python train.py --hidden_size=320 --num_attention_heads=5 --vocab_size=3179 --norm_place="pre" --positions="rope" --rope_theta=5840.0 --rope_fraction=1.0 --tie_word_embeddings=true --init_std_o=0.00837 --init_std_up=0.0443 --init_std_down=0.00419 --learning_rate=0.00521 --warmup_steps=200 --train_tokens=381600000
MLP neurons of a small language model. Each row is named by its layer, matrix (gate and up: input weights; down: output weights) and neuron, and shows model dimensions 192-287. Each number is 200 + 40 x the weight over its row's rms, rounded and kept within 0 to 999. A neuron's up and down rows have the sign that makes its largest values positive.
After each neuron's rows, "fires on" lists the tokens most often at its 100 highest values on Wikipedia text that the model never trained on.

L4.gate527,194,265,127,210,178,153,109,230,256,194,158,157,178,242,248,239,188,207,174,217,198,187,211,242,284,199,189,219,84,137,281,240,184,197,196,184,178,137,225,220,160,157,235,212,218,205,179,204,226,211,122,206,182,212,178,203,189,236,143,238,178,216,116,162,226,287,148,150,182,206,192,149,155,153,168,154,219,181,194,247,210,203,160,193,163,166,224,261,205,226,149,150,250,171,207,140
L4.up527,140,179,256,233,226,168,258,227,201,170,171,216,177,227,233,184,237,147,93,263,217,237,336,248,267,196,237,194,103,189,226,175,222,170,256,162,169,174,157,226,181,173,149,217,282,145,169,192,174,248,115,256,185,284,275,230,225,163,215,241,241,121,244,227,132,224,206,213,213,136,162,152,266,183,160,206,178,148,219,172,209,240,205,175,213,227,157,257,189,223,243,278,179,203,211,244
L4.down527,197,169,186,196,207,297,192,171,169,142,265,240,242,109,196,189,153,221,305,230,238,217,114,199,141,170,192,216,314,224,208,134,144,241,131,201,231,231,212,183,212,213,191,202,177,221,194,211,220,191,229,122,184,148,192,175,245,180,177,136,207,278,219,224,205,171,178,154,244,175,222,211,179,225,277,239,227,244,193,237,204,149,195,208,158,247,169,226,201,228,216,124,185,209,162,156
fires on: "l", "ann", "in", "ol", "in ", "ens"

L4.gate333,185,242,206,190,241,260,220,142,171,216,229,220,198,221,258,122,240,212,250,237,211,185,207,176,159,168,216,197,269,213,202,138,182,210,261,262,177,142,213,174,203,185,226,202,197,126,211,153,179,234,203,211,237,213,166,182,110,225,186,263,167,108,209,162,241,123,267,266,216,223,186,238,199,165,197,266,199,148,195,134,214,197,187,122,202,232,207,212,218,245,262,179,194,180,223,197
L4.up333,99,210,270,112,224,251,161,160,269,192,232,191,201,209,210,220,229,220,182,187,195,170,194,253,222,209,135,130,204,164,177,232,166,215,254,193,205,169,183,224,229,180,278,171,121,224,168,202,229,217,203,271,211,185,202,177,205,227,200,152,238,160,214,221,240,206,135,229,204,229,160,134,202,201,221,219,144,182,212,189,233,122,203,228,259,179,202,125,195,203,238,173,189,222,267,180
L4.down333,184,276,149,223,218,175,257,253,175,192,141,152,249,146,176,227,239,215,179,192,142,220,227,188,245,147,205,185,201,222,267,184,193,186,203,224,170,212,195,228,217,204,183,167,103,269,137,160,115,218,228,179,217,205,250,182,210,156,194,175,233,186,216,141,127,181,144,171,238,218,181,166,187,266,234,209,227,219,190,239,209,154,173,211,157,227,179,214,273,186,145,202,190,158,205,202
fires on: "c", "C ", "k", "l ", "r", "C"

L3.gate375,206,175,199,104,280,194,187,136,173,212,163,210,156,169,178,221,240,210,215,194,148,171,181,246,165,186,175,218,184,161,189,178,220,158,184,207,261,144,169,188,208,197,146,228,271,170,204,174,206,214,167,253,222,186,140,188,140,238,155,231,214,228,209,206,231,244,192,175,222,170,245,221,117,214,201,147,231,227,207,175,238,227,204,180,208,78,158,200,202,211,159,174,183,229,230,89
L3.up375,208,200,182,211,186,163,263,158,255,214,214,152,208,206,169,171,211,222,237,198,181,182,179,216,300,124,173,189,153,109,198,211,219,138,185,235,158,240,211,99,199,189,257,221,222,153,234,209,269,224,157,197,266,222,214,215,213,106,234,168,159,315,217,99,142,171,237,192,162,243,212,256,166,194,183,226,185,219,230,161,142,186,191,267,207,204,204,208,171,198,176,244,177,291,158,191
L3.down375,207,191,198,172,153,186,166,234,147,212,157,265,208,106,210,142,199,270,181,73,124,203,287,177,221,244,240,217,184,203,218,220,220,201,130,197,189,190,202,230,179,256,176,188,177,225,157,199,221,167,238,214,248,178,193,236,185,307,232,181,196,137,244,187,182,249,112,179,237,219,232,266,203,215,170,184,200,267,144,143,254,209,235,129,216,262,225,153,215,170,205,252,216,199,181,230
fires on: "Em", "Am", "z", "az", "Bel", "em"

L9.gate547,217,149,241,185,190,223,207,262,186,230,255,231,195,176,194,121,212,158,158,204,163,151,190,158,185,186,203,227,163,209,133,230,187,164,213,257,203,168,126,143,168,111,190,157,249,240,230,158,237,249,216,222,207,235,217,183,247,244,211,238,190,209,151,173,184,164,216,124,318,145,263,295,170,243,181,224,169,241,191,233,157,194,200,274,154,140,179,202,235,173,253,162,194,274,168,96
L9.up547,198,228,200,206,143,136,273,204,242,204,131,123,114,154,165,215,202,187,231,155,169,262,141,241,164,213,278,245,102,171,182,204,162,183,238,143,243,208,139,194,181,225,206,221,230,169,223,208,256,244,238,226,219,211,197,222,256,191,220,162,213,252,259,281,151,254,196,166,220,181,204,217,165,117,152,228,114,289,227,236,213,252,189,142,219,248,199,167,197,163,248,234,232,222,161,190
L9.down547,263,182,173,185,214,142,175,263,203,184,267,190,179,90,248,191,190,187,232,177,166,153,234,256,234,205,251,125,210,229,205,257,147,252,219,203,118,239,186,140,252,236,183,190,217,216,208,187,198,244,208,195,201,209,238,157,261,199,152,280,245,68,176,167,196,223,129,200,248,214,199,248,125,265,207,156,145,183,242,202,211,189,229,287,174,185,239,197,231,145,206,175,219,240,138,167
fires on: "b", "and", "stand", "z", "g", "az"

L4.gate791,209,131,252,250,209,199,188,232,196,215,215,254,155,246,170,210,204,251,199,245,209,241,151,207,231,242,160,211,177,188,232,184,193,201,293,223,250,91,227,185,258,245,238,209,174,241,225,201,190,217,207,199,179,187,192,160,191,162,164,137,168,185,201,174,189,172,193,182,167,173,219,167,243,121,175,153,224,173,227,187,170,172,171,202,260,161,226,198,246,172,211,221,197,178,152,187
L4.up791,175,197,202,192,205,132,213,210,276,234,188,183,155,157,200,175,219,258,213,168,200,204,170,227,229,207,184,155,207,261,232,122,194,154,205,150,241,269,271,235,236,176,232,176,198,232,170,201,199,227,114,169,189,212,147,163,149,179,244,179,132,208,222,179,235,125,174,204,221,245,138,217,200,194,183,208,241,221,203,187,202,184,165,204,221,128,208,215,189,248,120,221,179,191,247,184
L4.down791,189,220,156,165,199,211,171,277,247,167,163,255,218,252,203,166,161,195,194,151,226,286,206,243,168,181,224,207,235,161,211,247,169,234,222,225,208,187,106,318,245,191,233,248,228,236,220,269,166,289,214,167,276,231,241,237,115,184,138,238,199,135,167,226,174,226,220,139,192,171,138,178,185,219,190,189,168,175,130,169,199,191,195,207,228,164,163,227,189,172,221,194,189,199,163,229
fires on: "as", "as "

L3.gate538,144,236,203,268,131,191,237,147,211,174,205,210,185,202,203,219,201,143,303,268,205,171,205,212,188,171,200,295,229,159,191,216,180,208,256,191,222,133,186,178,219,213,189,154,230,139,159,252,184,269,146,322,236,193,119,186,249,222,224,202,182,236,222,162,242,212,198,141,200,269,228,181,176,233,181,243,232,200,132,156,220,263,215,149,163,195,268,259,171,242,220,191,183,215,237,170
L3.up538,163,163,102,241,194,247,130,245,243,201,216,249,168,169,190,222,185,216,190,231,185,173,139,228,171,221,242,159,203,169,127,164,189,229,156,240,211,118,241,218,176,202,206,229,241,251,195,192,223,203,280,127,194,199,255,229,168,212,174,131,223,256,209,200,224,193,185,230,189,210,222,169,242,247,159,195,218,188,232,171,197,160,222,219,228,236,248,121,193,191,213,160,179,187,233,219
L3.down538,200,195,230,221,144,206,200,228,176,194,140,215,206,147,168,156,199,154,255,246,146,89,185,264,200,227,148,254,173,249,174,186,145,177,229,212,195,250,151,242,252,151,179,104,142,255,144,292,138,202,260,165,202,232,148,184,179,190,183,204,203,286,259,222,133,240,137,208,161,193,177,155,109,270,224,174,262,155,192,204,144,198,205,189,153,240,241,255,189,171,212,175,152,236,183,163
fires on: "pp", "si", "v", "p", "k", "l "

L7.gate182,233,267,232,171,177,220,240,217,158,157,145,244,243,175,253,217,177,161,212,219,271,238,211,254,168,161,222,173,177,192,205,169,202,178,155,249,274,194,204,114,212,202,166,153,201,178,214,199,202,164,240,163,117,246,189,219,146,232,242,187,219,196,254,248,212,188,245,234,241,197,257,198,232,147,270,261,265,92,166,202,161,238,258,163,196,198,233,206,202,180,230,180,254,257,207,180
L7.up182,242,195,212,276,94,212,230,142,210,194,228,211,197,113,215,140,247,236,196,197,180,147,251,219,201,197,191,202,184,253,212,62,221,165,266,238,205,220,205,110,240,207,176,170,226,242,268,220,166,186,216,236,206,249,169,175,242,196,231,234,173,203,241,181,214,192,235,241,224,188,207,263,151,239,201,133,148,136,213,201,255,198,172,164,158,208,170,185,247,191,218,198,223,246,182,114
L7.down182,231,229,198,250,248,213,114,209,172,214,149,177,228,258,163,211,203,244,234,254,237,183,260,211,172,298,156,140,193,214,205,262,191,216,222,188,169,142,131,238,199,195,220,146,210,243,184,196,211,220,188,212,229,129,193,238,191,259,195,149,275,152,176,241,223,244,189,227,284,151,193,249,272,156,195,186,145,218,159,194,190,179,138,182,231,188,205,230,240,182,245,254,255,249,202,185
fires on: "al", "ath", "ah", "thod", "dis", "aid"

L3.gate734,162,202,234,232,208,216,252,250,242,209,192,224,124,209,202,158,205,306,213,229,235,158,197,150,220,254,172,137,204,222,185,232,252,83,327,231,224,162,217,200,189,233,282,170,194,132,145,216,197,164,240,211,167,202,218,195,228,162,157,154,263,206,152,222,219,131,175,266,164,188,204,199,161,202,221,121,256,201,245,234,190,219,235,236,246,214,163,221,195,201,193,224,215,211,206,222
L3.up734,203,181,212,243,217,223,202,220,242,235,160,217,128,218,201,192,223,230,239,182,316,164,195,203,222,287,185,111,207,207,204,149,212,149,254,258,241,89,212,276,241,192,189,207,187,184,185,163,174,200,223,142,123,233,218,256,159,151,182,203,231,258,172,169,207,125,195,195,189,186,164,197,229,266,225,196,226,208,176,146,293,295,233,187,224,241,171,208,256,265,180,164,191,232,197,199
L3.down734,243,207,229,221,162,217,214,213,161,225,213,188,294,216,178,183,158,160,170,120,183,289,197,182,274,187,240,214,237,218,171,175,161,282,183,199,188,164,217,183,144,270,197,214,188,266,176,112,233,234,185,202,215,120,176,194,241,208,233,242,143,180,198,181,243,242,252,181,176,215,186,159,166,189,112,249,186,206,133,174,294,109,171,188,208,189,156,223,184,172,234,267,202,216,168,270
fires on: "il", "as ", "family ", "Found", "tis"

L3.gate597,211,269,180,281,235,260,168,174,212,211,159,110,251,96,251,261,149,178,221,212,213,219,249,174,223,276,241,231,232,203,162,215,248,251,186,124,230,212,180,157,178,157,153,164,244,223,192,229,262,197,139,188,161,129,207,235,194,215,159,230,219,261,182,150,200,171,188,178,191,259,176,200,136,165,189,179,241,181,169,179,207,186,225,175,159,207,168,235,180,152,205,159,155,245,196,175
L3.up597,97,249,196,202,151,212,244,168,185,176,153,258,165,204,205,231,226,154,224,131,154,143,190,231,232,182,146,169,146,224,230,192,225,200,240,167,150,137,173,198,256,206,226,218,202,188,211,234,190,264,144,223,182,216,200,246,171,169,242,199,259,252,230,221,190,209,190,141,205,208,205,137,183,207,223,189,273,184,181,247,85,238,151,251,202,224,172,297,215,240,191,294,169,215,221,245
L3.down597,275,183,258,185,196,223,224,220,166,233,220,243,122,137,187,199,202,220,219,223,158,185,135,174,236,214,191,232,150,194,194,241,179,168,159,177,166,245,165,208,131,206,119,127,197,163,261,236,224,147,179,165,208,204,240,186,230,219,217,214,132,216,188,185,260,309,217,263,193,198,223,257,197,120,237,214,144,241,98,201,279,178,127,193,117,145,221,224,176,291,214,145,154,215,176,187
fires on: "en ", "in", "in ", "en", "ing ", "Di"

L9.gate588,120,133,243,208,242,194,197,195,178,235,227,266,190,222,223,154,195,239,239,243,181,246,291,146,201,251,200,291,231,187,218,160,175,225,161,261,161,248,197,249,284,214,171,256,146,242,241,196,287,150,232,157,169,143,154,184,232,185,242,229,156,237,185,169,167,171,202,201,187,239,237,234,288,253,216,214,165,210,224,119,269,229,185,187,279,156,184,218,176,173,206,145,96,198,239,196
L9.up588,208,215,215,177,154,235,254,211,179,128,219,239,188,263,155,192,248,215,257,205,149,244,220,178,157,271,154,215,241,238,187,209,211,219,219,248,199,207,154,194,204,257,148,227,140,163,203,185,146,265,131,79,217,213,163,201,241,261,186,174,184,286,188,257,187,107,200,169,187,211,217,265,243,197,186,177,84,189,217,145,235,188,209,177,207,222,189,217,223,213,243,189,204,138,200,118
L9.down588,166,178,223,259,213,187,228,234,193,227,196,212,219,167,201,163,113,125,212,164,192,213,219,157,147,214,249,222,238,193,204,217,170,109,106,209,204,174,158,207,181,166,191,258,118,199,240,185,196,214,233,223,151,226,210,203,182,211,217,214,219,154,227,141,223,214,160,271,209,199,158,165,194,156,172,199,220,206,194,258,212,200,175,258,230,237,208,226,175,133,201,215,219,192,197,239
fires on: "th", "g", "ass", "at ", "^{", "squ"